From a checkpoint of a small transformer trained on Wikipedia.
Size: width 640, 10 heads of 64 (1 for keys and values), vocabulary 8192.
Architecture: RMSNorm before each block, rotary positions, no biases in attention or MLP, untied embeddings.
MLP neurons of a small language model. Each row is named by its layer, matrix (up: input weights) and neuron, and shows model dimensions 0-95. Each number is 500 + 40 x the weight over its row's rms, rounded and kept within 0 to 999. Numbers have three digits each.
After each neuron's rows, "fires after" lists the tokens most often just before its 100 highest values on Wikipedia text that the model never trained on.

L5.up2113:460473474471524524396481578536381506573494500565466458446580484501592474482521564482504489476471496491485533492501428535509500481524485464448511493508507490516472428578528464554547529495490509525433545507545500468533476505518546572533462480543470507515495483464461538516521530481471433533
fires after: "|", "–", "0", " ", "9", " |"

L5.up681:570510434472515492476504595486502521489526557516454547517561482514483507499569458466541519494539488505513501496506460511511496479615427499526487495520495531509498535512481466532509505435473489549473488490504452532549494401515541588493518466512416533546417524442465437504571478540441444554
fires after: "0", " the", " The", " and", "===", "=="

L5.up476:522496549517499439550444451543503473535549491470500531490542489496537484524448549400538534490564410540556508507534481495461476462534427428510533496476517541477466598470544445552423495539471548536466484497436496530575545439535508464472507533526491470473512590471507467539575479512514518496
fires after: " |", " the", ";", "-", " of"

L5.up942:580556546493527527534458482479502471511528489518509582532515530534511419561394498442460520461533481509486505512450517461504473507507516502478495562506586488503414527521512572489500513516441602479444490513459470402478499436543492478447496518508416516459524568544500487470502492461495483487
fires after: " |", " as", " Total"

L5.up2942:437531476481512527534497505529470505501468477479461520453519549535535466474520478486562408532548501465502510402475513553495487494564531495495499517486507512511501471547642450597559550504464484516412504482505518425513473491574480508521456411474507411512448496458512445515542478539504503564
fires after: " de", "-", " De", " In", " in", "in"

L5.up1201:456504536421369496538502522486499475444509505447493523524563459474486500442484512490536564498550503518474462466466545440553482516464554513458490513439437466449498444508517472548485470524499498500470435576527509456499485530445433529425509549482450543481499466500438463508481501647443501414
fires after: " ", "2", ",", "–", " For"

L5.up3137:519556534429441457526460495521536530580547445551493483585518476530512541432476515496548408469476518541567473503476471498474482463533518494529438471458563434517483507441535539488535514448530533485462520529465506498533448483545497515522486526488463512472415500527459509540577477545471457545
fires after: " ", " the", "1", " a", " an"

L5.up348:524503494482499494490488483486537512446469453530531642519479563525524508480481476449516457562565454451525487466404495509560482405452422446518529441458500499442487463452505547497481504471478563451480465471420486472506481498490506446487484519513509495480511464420490557502438537553498475443
fires after: " the", "0", "9", "3"

L5.up1197:498486487405456448533450518491472533485545507493493502483499515525483447482560528513451502466481434487500440486519500599436465505502524482495435494376501501514437524491475409531470537473539460527484547459595534514549492438546461592544451439537501493490472561469485408477592457493434442494
fires after: " ", "|", "–", "0", "9", " his"

L5.up6:458542479460459477548528414523446525490497528512458539614515498482492463540482500495613519502429475476555465499456527517550497484572419499486575490510508421492516495507515519496534417469491542533475445469492557480455461414520554524566535458555514435517479498525537525507458601574499479489
fires after: "s", "y", "h", " of", "ly", "n"

L5.up298:573606501495458589583485532512525508545452486534506529527548582536519526431483475531510519507485455530511462472525435488502498486569488495562513565446464511457524500543474528516542538532504496528470453457501540474511569511521516503566510478548516461452484504487519523556457538564564539500
fires after: "0", " the", "9", " that", "8"

L5.up1119:466511481554499486539525411494529528506498574446397558503478532533522584535556438586570488519481491538526498458497563482455485581599464496600512510494473471477490488507565508459520461428499478549436480446429523474515424507493467529454442513486546544404532484527483492535516477597412413525
fires after: "2", "5", "7", "0", "3", "1"

L5.up2789:494540502527516437510454426492527502511511566519534494460515497538481547539525528455560461508540464469453607485559495507505494449571476475417528489447475569488490523542500516467502516521412442467466518510410479551527562503525555466510516526563456541498529586467497518494512412454482528534
fires after: " |", "|", " St", " of"

L5.up2791:480461490443453470496510483539519470492428498479516535448553484495501514432501516464519519487556499531530496481510521500445510468495550541550564494376475569470521471501449439447533594497467498526527497470475494493462490454462524494534502507483514539537443515510491447505511475474513420501
fires after: "1", "2", "3", "7", " ", "/"

L5.up30:500509458438454497537415509614496541490504426425491551483519539503487537514516479528533455523473433585565531421500449482446459499475458518494413495486625463568484579544495510480581484502467590514490502460464490511535505455504571529460501524575457501527504528525488477469493556536418507547
fires after: " the", " The", " |", " an", "The"

L5.up1295:505467476466456528500425441596571507535490445481440525476490428551529533516462497470502456449458494483524479545491461585509520547543481533494540444462527506537394476531516487589528476497446563500532518493496423451580455413486548515479442480469545498501456532498464526469481436443495533518
fires after: " was", " the", " as", " and", " is", " by"

L5.up2563:556528489427484485434462507545518487514477498509488558508501500544466525419484390533402502430523563579535495508508571552469504510531499492476469530509479436506436546504501478402503553514463615490501478454541327529498517483488497503570471492566406474544489520449452512462538505515471480557
fires after: " ", " |", "3", " Conservative", "0"

L5.up2282:501476511504529510446520488534490438498460481496402493494457543531450546431518529542515469506513493556505519456532432472455393494538552497481509505452542567517490467503481537459479543431447550563549537440528505504462492435444519541435477510569460479521448548478475542427546512443461455511
fires after: " ", "\n", " COVID"

L5.up3103:484509499477510472509518446489535509545495563546465498535527524547538572428484443507471460512434485467539457484571425522519568567509515487530504519541523513485488516526534466412547582497454499448437504548432524523491492448496547506569468563585569541440510559430526523550508467496454510479
fires after: ".", "\n", "S", "R", "T"

L5.up2248:519438445430518482526515458468507448527515557551523484560482524633516542586509457508488442505529456478562504454483526481506488460572517464570473503496576516457463494513524443477486444544518483541461531441398508486541493390524553535477543539523418516477475450478481497477554534500495456566
fires after: " ", "\n", "-"

L5.up78:427535507479469459509506461484468462534514517482399553554510541525556495496504483521434495481490484522529522517489487553497486509494517507533526521493540514497528513517548403524522552464493535574446549465467500505554535486508542581430614452493495450515478430461474484512540526504473454563
fires after: " de", " \"", " De", " Re", " Le", " "

L5.up2251:497453503492426457498492513473483454456526467479509517520480599533413522442431452539499535478487476579492386467551470473532492547553488449565464521473539541478505512490501430471568610456495524554480540450521455511530461416422528566515537549494492497510463445517479495479552521536544532585
fires after: " ", "\n", "1"

L5.up2058:527486486472425484448504417548540483477466503499501543478497534538498523452522459501528472499499474492504534472529475517469510475506475483561477516446539566492462492452578422521534554579449442484511441426428526488487508538593526525442509468476465479473501469464513469542481453474526474474
fires after: "1", "'", "2", "9", "0"

L5.up319:448497483511559451479426502486587433533561572501497527478538522509439482529482560458496514534476493459526512495525496523442503482481468450463509566486488509482473463483536463472496433499468545472529542533530505441500502468503503570527555487442548540451500527522491531507548502471534479416
fires after: ",", "0", "5", "3", "6", "2"

L5.up1840:554500468485473536491566514489611497535450484489508510575473485573462533539435455459545538492480488522538400508485539498545501545483441408470521431519523539465519464529535499487566529541478554475464489468479490525442500476487433475552574496463487473462556505425485493456618617535472526539
fires after: " (", "G", ",", "D", "C"

L5.up3053:559529470522496458406436496524509481557523514546482501542480531486564462467448449522478492536479461520487475504458497490527533462506495498536473487526570545437444545545494495566602576513507486563523510476486444459494463445484497522510489475515494435489448511393548435517598539525497461517
fires after: " ", " the", "mon", " his", " an"

L5.up2130:452529553475447501433452427467421457458486481459486490504451590521442509425522474497451531523486503506508546442540554495492487497499470541437480474493497454531362473572528495474477525474523580615455457486519490575481532428561493509526470506465459537491552502481493482452425555483468464519
fires after: "\n", "°", ".", ","

L5.up2847:524461468506465514460528493628427514516453537488483536501488504556551554491397461342473389499426447504470410531518464557521423447498490525451549486508484551434465452531474545521527528471499547527478495409518515475476506446482511551483491435572547516555515518508509507537475547432545552480
fires after: ",", " v", " Dis", " ex", " Not", " is"

L5.up2958:483443507466488498513490543493509539489468469465520506529442548472470499526483464440547590521560523508530457485485596456459512492568525506478565480373536533496485546530507538491526582573423546460491430497497532547468528393482550457488519452526455457600532507417458498497509469475433441549
fires after: " |", "-", "6", "7", ",", " and"

L5.up1617:470425452564441498476530495516449486502510530479496547533479499475531531494451478425494503479443476524507534533506542410434498544500470480447502495503481543579442441464530492547510490490509459544502437528479455467461513527500521512458452488423464484527479506514418511553523515509411446470
fires after: "1", "3", "2", "5", "4", " |"

L5.up2551:566451445461501577512466463578570520470557492501437466524524577472448553521504470517506520500489513489541498508527519511478410452521486445448546509465553566484512514481539499434573503473454567510514475459475488501485487491528485546499568493476517562491482465501482504488513524523450436470
fires after: ",", ":", " |", " \"", " ("

L5.up988:545423437492518441478485483490441430543572502426470436505481524528488497450394504536540491541530469482534484502485448498536524576476479460452537469486532565488482435538555520466515487530468530564461454487485484495515450476449568568483570425577456428501450507461459438486554495503502449516
fires after: " ", ".", " to", ","

L5.up1289:521506513522508505446477468486522541544536478541505534514482502460511511425485497509542493462442505519514500478515482525518467554487471481507499452567584507463451456514564454415513520572441590556477466504517525508498524466485543485487524550523502481367466430515533517462534477504477489440
fires after: ",", " \"", " (", ";", " "

L5.up670:437528509567504422455461488485516500525434502519493488497483456517497467545391480553550520467520585488518450528486535502499511576499426523636565511568447584469470460500476483486556497530443490483512443488536474475467518555544497564538501525571531497495547541481486478491565624509485550456
fires after: "1", " ", "9", " hold", "0"

L5.up2696:483509511472487456604516493581428497546521487549496475505520523472571532436454436500554442502584508488446407493421475604488517572574461497469541533487512495472459464501560606489508555540479513455451453523563466525468489504524484444538489450513457441497451551437500422483418481495455465552
fires after: "9", " ", "2", "0", "1", "8"

L5.up1884:474491531457531530417502507521468495567523475529507480524523524486569499507482495515525430557466492514574467479451499476410557451556530480498535538471511493493485527505494386508466482484506474533515567523537521423531521455513521589508529437586501552533540542454476482487513510455477417535
fires after: " ", "1", "9", "0", "|", "–"

L5.up2209:487494513441523476489489433521481458508561455534405499459546471548496566553458546464475516504537451499459547459495474529565515479512511490499498519426520546509471526532571445546450562551520493481510498484469506442472446443511551523523464508479516444523494524436519538539524502399470438416
fires after: " ", " April", " September", ":", " May", " June"

L5.up147:416550512547398507434435585563504446552503485584502481506496484519493513437418467436573505492479521547465464504487506439470500520504460498536493565518497582492429516458468486571528506539437508530458512467442513421524479463499453480507488517484425462486523478418502505519570436466485521513
fires after: "|", "1", " ", "–", "9", "0"

L5.up1143:553545514487500509502481549569492518474549488557506536551552558519554557480516532458501466592478476509582526557514481505448508548532475520482493460469469404486481421463502465481534505502478612501486479631500565512588496545471473484494506484490555532475518484447462529514542474524379465480
fires after: " |", "6", "0", "H", " H", "-"

L5.up88:524462503425493553513480557492498505536511476521443516570607528484566459549514567449529494487512460490528486462414473462454457478551534467511501498476570503443458484583481411524445473486493498478483552503520501451552531483473523526512506507517458514520517493496476475546526534526537407530
fires after: " ", "0", "9", "2", "–", "1"

L5.up2156:523430516451477490559493508569509460508589564510494487449487527541438510460495456510561507464415467473481540490443555535525495460478443487543519455507530547458483485514505383465456505500529463514402464456451506432485480485502531492468520486536460490472511489516486476575519524401498538492
fires after: " ", " and", "conf"

L5.up341:399548482523447451521472519494568556462522506533510484525511450545545481493414470520622545448499546460523509475506495508581534478454450504569506540384555570509472518534542381571477510509472521438505461438496463519511455475452492549471502447511487473512484493458415496535541478418401491448
fires after: " ", "9", " the", " in", "7"

L5.up3077:488533406491528419456532514547520461503506504504556486523555545594612498541491519448526533461513486457569480482512492513492551464564475443518499533473492509560513497568510478574471550498521520533459481446415463547555456544466457529466490531543442493522468504507496489570453515451460471519
fires after: "0", "1", "9", " ", "8", "2"

L5.up1219:561527494521428496526528578472448448455521517472549534483508487529482509482449455468575461477542487512480488395505489526484497517457494494548521580494539551530503505479518452521501588432523493530509568411519469537552449517512474491476537420531503488494442524496521448530523552501473475588
fires after: " ", " con"

L5.up255:496460487519484531516468540533465442481483498486538494538490509529465495423472425479590453511483553531487474494518459494500517511479504545511511517511588547434490477445445435538504551471499464521510474486493482538407427506533459526468478502521482448475381518486483456536511522479483494528
fires after: " ", " =", "ron", " National"

L5.up77:566563444463441445491481477513464482505523461516435493467539477545572533504508446482543533480511496468582464431515564457533541479482468520551535517488523552462446524500526492478532464606420579621428434481422476478529546426464485508531421530475473424516448569467469507461583450599465491498
fires after: " ", " |", "|"

L5.up2338:502422481442500473549498577479538544490500519527456454496501524526518521492480423463499433485511462444538460437406481506514511515491430539498483503533532522534440387491513482531533492542561474499491451503532507493458398490470553472510563542520440491516473537480467486443499521532439466571
fires after: "0", "-", "4", "8", "6", "2"

L5.up2203:465506498568527489544504492532470478475496466479523514610476504565556521545578556542510515458534497504581492508585472499474463474569500497454465498451465531523466480464476501507509481609505474543519453505564514504516420440461543506481514499544554502414509512464501555440492525437548474538
fires after: "\n", " Party", " North", "1", " South", " "

L5.up1857:515537474440430468500488514480486407491521536512409511503516495535514512432479472529554526446515459453427483450480473518525514539446523461532573502442560495417508462523493536500520526480480479535471503427501542492541555423390503470455555491498451517512473457403509522438536538508433504543
fires after: " ", " con"

L5.up1923:581546461472413472498506439485531472487589529513451434526516478555515480484471441461557387465441546448528496509504524511498481476574424466592521470489516573473497461497574464510490493476502468530406494453452446449524394481511518600455501491511482517504431505498409527498530474456461502454
fires after: " ", "1", " ("

L5.up963:439504509525554480475530481544549564555503522532514449485477553474503475493450456469553479572510495427504435480554500542526455439462389544507426586514536500527413440514490520466473524426464466477511472557467516475483467522468508527532478442511560506532508585441509525522518482512452525517
fires after: "-", "–", "1", "9", "."

L5.up2258:435442460488523500398449468527532458506468489524534471538554480580517526530460474513498468518507495522534567474540462573415567598476501512515479527491549504508444561503508433496475497490487541535505488474504491533488480536469507505599503460464478531428458491445510533465518532483443519503
fires after: ".", "\n", "|", ",", " but", " with"

L5.up603:468541533486493504478496478517548479527496526482501504485553494564449579504457478419445473532458493504532493503508495538464489467541508506477552485555503519458509412459525509510566496429492594531482500480551442537478477526504560590470548536509488486508387581490499503551575563517476482500
fires after: ",", "-", " and", ";", " "

L5.up375:503519425432510527487516446554582509512623449462459462504473486483511569478563480561432522501503462461485464508446593516458503548601496511525483501468414448552497518462487590462485525499496519508488443432486545524485468482489482509494596466547484506523491439455401474457417514516456509484
fires after: " |", "2", "4", "1", "5", "3"

L5.up974:560479486520501431470484501433485468465504555530453550470466551535526554412518506492515485527570525498464513534460537490504557525497531474457535558390456548466451510450506443507468579503509517479480524515472471485514492509458468564517583474521519493463556482474514455580539480497528514496
fires after: "2", "1", "\n", "9", "0", " "

L5.up1332:491519524457424485494461487511541502476487460571519543541566465580462509523516451506511476516491464524493520494497504502518485520554463433484451477468464554501519515500494484506589457480455512493525486495553433503520475457527504503514499477460474409515481564568416573428536476469455497562
fires after: " the", " as", " and", " The", " de", " My"

L5.up1946:496486472484497423514516460553605406485479474615508461504474528542552477444469451514495518531440434501494556464500494566505495547454493495433536602490523497547442528538499416467524484517577583514492453535426444487477433527423489466497568473565528500525472529511435452531540486506484480544
fires after: "\n", ",", " ", ".", " However"

L5.up2669:482510495478454567546538495540447566495506499534541540610535494536459504487474466512579508589522507535602463477468485451527531486483436514427534505488567497540490470478528454458505520460430592492462443527590513526469469459469469503482552476502547446512433557395502540484556489520468466428
fires after: " and", " the", " with", " ", "s", " his"

L5.up2116:462500455479407457519553491533481466534521533435472470543531532481493518424457561534590476490455507448579498435418525532546517533476474534472546497364499482554455428477519480518512490485477461454573496473488480502492462419448524526500559475475466536525504514471452514510485475472417523498
fires after: " ", "2", "1", ".", " of"

L5.up1193:435507386473524464530524481540475571524573477555533518567498481544546522447521470512542539598453390477491449468498443526511510547550441478490488481479515521530461460523488504479526522468510540496509428524519514520516449435543548600550537532473526512496482532530499502512504501502403456495
fires after: " |", "-", ";", "–", "6"

L5.up2547:495528484463503467488464481571451595488474503514489516472518517526505490474510526519454458539495510507546522452477469519442465526502515478522530532485508456525484497597423532518516461497507506446549535505516513403576445518471536527532466501517442529469497467533526463472490511524495499512
fires after: "---|---|---|---|", " |", "3", "1", ")", "0"

L5.up2947:451419419485503436422461459518457505512484520510467517457494538568507518475510529482511508494535435497571552483508487531434491537505438447549539468368494497567481480462541522539475515530504529553460449516446526508558514533429561515519471484459505535481501494476540495468493513412519483553
fires after: "0", "3", " Fe", "2", "4", "8"

L5.up1613:426502476516462512537503486486527505440492488552478521496526492493472510467407447392499478563482509500522483474545422517496554583526504457577577483510558541489492509459504477433464564596539528535454513507535456526527556494421545536526562501576479501516509513520546477529550563488469512429
fires after: ",", " ", "0", "s", "5"

L5.up2340:565492559491477441416454410547488471508585455526508482477478564544440576454448468500492494508570484545472527410411489586532522486545461504488448446470547537521482508470546473502546582430536495514494543479430461499431472521556516522536452524575493482487505537502496543514520514529492524436
fires after: "\n", " (", " is", " a", " ", ","

L5.up1317:563525498481485441560522476527558527430452490530474446494559547568519485526488495505528519466514551523547519478471459461485460434548481490434515464485590562536511516467526530486469499527464592583473531487486517501467540440444522538433473501484459434472485483534449479518536501468479527487
fires after: " ", " (", "±"

L5.up502:470409537422518447573476487500483490502556513489441470502466472538480530477474469499640519457479481414504488503444464541502528509498469533518563545458514536551467513530521461521510505483446500568499516495434467550480482464475488523436555525508485470476469456525437492441541553453421517571
fires after: " "

L5.up37:396506509559526452554546531491474569456519518455442449559497562580461511455520517522523493508475505414495433407501551517531449519493495486500504453496494491479434430502471514492445556502524488439414516488535533521476437445468612460489517432608522469524489534420462537500534535518494492534
fires after: " ", "1", "8", "0", "4"

L5.up391:495576486482437467531488437501566513554489556590543624550468478512427540512474459521579513489461441517603455530465553489477490531556534438426441483508536432545539549505539523458531468485478543465453510481529495470560513427457494520404473575471524526352481462496476577458475543595490415529
fires after: " |", "3", "4", "1", "5"

L5.up392:502591463412438488440529422532543444471482494502481470617475467551479607525497460542515434571496470560467519509521446479480495529513499528505457475425551558479447498528516530481569516445493499468463394456468557430516516515461556545504404531557556472511471483461547552509468509480512433496
fires after: "1", "2", "3", "4", "9"

L5.up1427:553491475580464502473527505510497414520485479521460579501485526544489515545426518491504474481541482533513404451490546439467518424571531536485578600494565458513456521441484519451457450471488497526480529462534505434516550461502567510452459502523540489535501497520513464452526460494466542455
fires after: " de", " be", " or", " re", " as", " De"

L5.up2984:512516525491508502492550502516545486547454457496511542546485539521428523488477440498493542567496475541547446549509480486427434512487528466564512487501529488520482522567472463503483510514406588562529513415526537494604465388583594490489483442517431508499496455475512530444554527497474523512
fires after: ",", " and", ".", " /"

L5.up2062:538614511491490436482507592595412449524494544512496426496505490528590486503493484515493468462548501365516510506406505545512513555459506507487555524478543446498455464486505528563407520514453521492469482482401538424503478475459506518504487465505456427511520564456507490540500505486447506533
fires after: "0", "9", "–"

L5.up3000:484508442545487500533538522515414452467503562530435505497520531524487511486524540514520489504542504419547500480514485522552512508523461549570494498470557506563459493523603434478478524539528421517530481479480552468422526492454547538583522503444506490492473487536492491501461518542444521479
fires after: " ", "1", "–", " to", "9", " in"

L5.up2292:482437481494373535495481461526565483573459512534471617547507506508483543483435465454458537534504497508481501495490440475531575538437560506424593520533473575515517487511500501482568440566473559454491454523537454496435432464496475466513389575504497488528494496533448516472536509457449489499
fires after: " |", ";", ":", ",", " ", "1"

L5.up990:529453520522453467492459502474461468505499484509457516423496498439505474414505505517505480485540541488450486488518521506414523517519508540571495453494489502509514497452472391432465517487494507516566515391572501470486468434455520587511467450453467561509564451509465604462453553442451456498
fires after: "2", "|", "N"

L5.up2095:466484445521433495513470464535466479509568505462479520531510505460522498442469522428523426506512535470604480462548543521423551574568457533442487556477444486614501503499465489462534496508484516476476416513521584484476469495523565573514550487456478497472534422395497490492540549522539546542
fires after: " |", " H", "st", "h", "s", "y"

L5.up1333:552514523481475542524484482525582500511515524471461555472526446471432431459466481513570432467452475480450436455426517542533466552513450521434513557470532506522434485453531480442507500499457551473455508532527499455507445475513492508498552466478530478583454538528473431498585455527549513471
fires after: " |", " ", " in", ",", "s"

L5.up1540:507470445552477499533476543485464435530516468454531525483508478519550510522469546544487514498549523479443517513495502557544445512566487542476529473478584615481475475542545478505517587498519540500520518449473457543557530439471475506527555432561464465551481531495480540516528523462508513513
fires after: " ", "\n", " \"", " |"

L5.up2627:456501548493486492528470448522504475499528516494469560481544472509524521505459504473453425495504469515547505468530431500506497474511518517507486465440486508442490503503400513492507483525529536523502528504498479493488463476482539451417486507485569544413492504445540506539462601466549494535
fires after: " m", "1", " L", " M", "S", " R"

L5.up3060:522521471484494475513490511499523507477508505510542428549492486549487553480482488507485526499484507489499530447477499504407561549584510450488524566477578454586428436460507509537543473507511544476494445544515535421457433545445469589504509557510554544484482442541470502500499531465492462493
fires after: "0", "3", "5", "9", "4", "2"

L5.up863:511508453456427497430471461552508521503533508522503452611480535536547524481487462515521445508536494521555463509474467495477500501516495519549480546476497489534443540465408459542576510496505496475511444499461522478547466513477446472527441480536483450466470457468527456501544479587485524475
fires after: " ", "1", " the", "2"

L5.up758:560425504533444526519463555523465521442504431524569471507513497551487525529557434498542503509538449496550405466484504477540450469575479540425418588461546437561500461447486473466538490494478563533454510486502485513532434522495498539492611454498496454537485517487512475568494511532431480522
fires after: "|", "-", " |", " the", ":"

L5.up1029:426492504450461488497528460469529551509497476487525502463466438463504507509507523447488393567548432422531500418563472520473466428503463478532455470465504447498439476562450477457497460511489517507488497527496530429574506492458525481517545491486423507544407524533512494446567479545429511451
fires after: "–", "-", " on", " de", " un"

L5.up1810:536370431470472482477443596498445484480490566552516442515516481548474512506478509495438461442476482528474520463470473486517506522506445526491508529543447594553455524499496439563520586506480529530496537451475406520402396517475533502475516544517475524490512521564518525489513534509491475508
fires after: " (", " |", "N", " "

L5.up744:455495535478451464458505556506381476508546507523525458508484437546504527390545411514503478500456441529537547474491525510485520504538498476544540460479502477472514440532522463523555500482518504506493490485476485429538551502446531425468503477505470562531521551528491554496494487495374434488
fires after: " ", "4", "0", "op", " pro", "5"

L5.up2030:522520453532480447558455458557521496560527512490444482492484427471532525521431496485417529473467453538443531534415488546478462549564523499530560552418474509508481510484483490462478489468487570559546459476481368515434511493537465512462444516470486510510455447530494511508510522520497386522
fires after: " |", "2", ":", "3"

L5.up3164:579535457569441467491529440512427449494546529531502499552479477498491500461451482415442393503503421493555440542507454504474453538426511512485531523545493456458435493499470504462463527486465584519506472578479418412588517444602517541500510488573556490505502511491528494480529538512488489462
fires after: ".", ",", " and", " Not"

L5.up2068:433550436478462483482489466576532484512564556503510538453489492467569531435503517519552513443550487536542502531468509578407496532519512540464624483463465541434478483483489479493499566468500529525486448514491509505544505450478554479477520544531550524472509482491503472445485555522555473502
fires after: " L", "1", "l", "w", "2", "Đ"

L5.up1327:460465494572515443508538485470491524505487477453521503561523541594549467512513547507535409500547457438485501573452545508482465588519503536499506539456491517482398491409434446529527538512466495471467507447511485455494503580469590519454533423524453490529474555367504553478533574455483518550
fires after: "9", "0", " ", "1"

L5.up1995:498522503505506524447434560503473468493459465492486476514542506534451524541472507494474444546548440484465505498544570512459464478528529451507531497488491471487516490490500516415465510456508495554506570502537491510546513439465557593514472422509516574486499525474510523453496554505485496501
fires after: " |", "|", " ", " No", "s"

L5.up1022:524414462503496520549547592555511466513534590471522532507501526542470566435522481596504458533460494598531494493460473483500489508608548517526563541505506493467459485483528471538560554506497619490483451531471483570514518458469496547482484474511548486531542477474547582537474509513371402497
fires after: "2", "4", "6", "0", " |"

L5.up790:535561437503459500434508510581483517516532547477538510532517473529491535510479444526462502473533512490487429505430458477510510485548455514506476475522461497549485483504490440590545572498519547449447417469491536496541474474549479510508552442515438497449463454473524467487541442576483501483
fires after: "0", " the", "9", "2", "s"

L5.up571:469452436435526429471501516475432528490526520565533519553512472482523434519513555507451518518485481458517459520495456503415539453516509497469547471448525497440426493484518422514457520434482484481431575499539524441522462451488532550529507455567499539505460429490469512513553525541453408582
fires after: "2", " ", "9", "0", "–", "1"

L5.up1931:520509542445574403412445474505504513520435502435502491457498585522469543464424529511481525535457509491539512452496476521551507600503506542535467541496548518488455487534418490485528522545483607579493498478536457562493488421491537502505527515496518536455483494435516521481597573538509542513
fires after: "\n", " ", " \"", ".", "|"

L5.up3175:521520452442476473540506503486502426499527477498541505506448520527540542478479404488518422534515472534441466510450542451514545485552455535476486534457550452486454543507521478507593467528446466495401460499475530464556500475488508560574432518536423500467502470490473503512513507539541528590
fires after: " ", " ("

L5.up1248:529472537516500494491464559535430424487441554559490563568512503563565536490502446533471474459545539466466468462461445520460510490472537597518504530455544489473476523510512457531484577510473528485488587485543426441523461530490519562535510505541463489405522510505489419481459572509501433501
fires after: " ", "2", "1", "9", "0"

L5.up1752:567465504523446523528507541566427441519469513512525562516494551504488573504451514499534443453479485567551465497494448500496457468511466548380555548534594546490471481463504445475548582463486609522467518483487413517464405473505552488476499539546451490506425536590450516497464510486456461437
fires after: " ", " |", ":", ");", ";"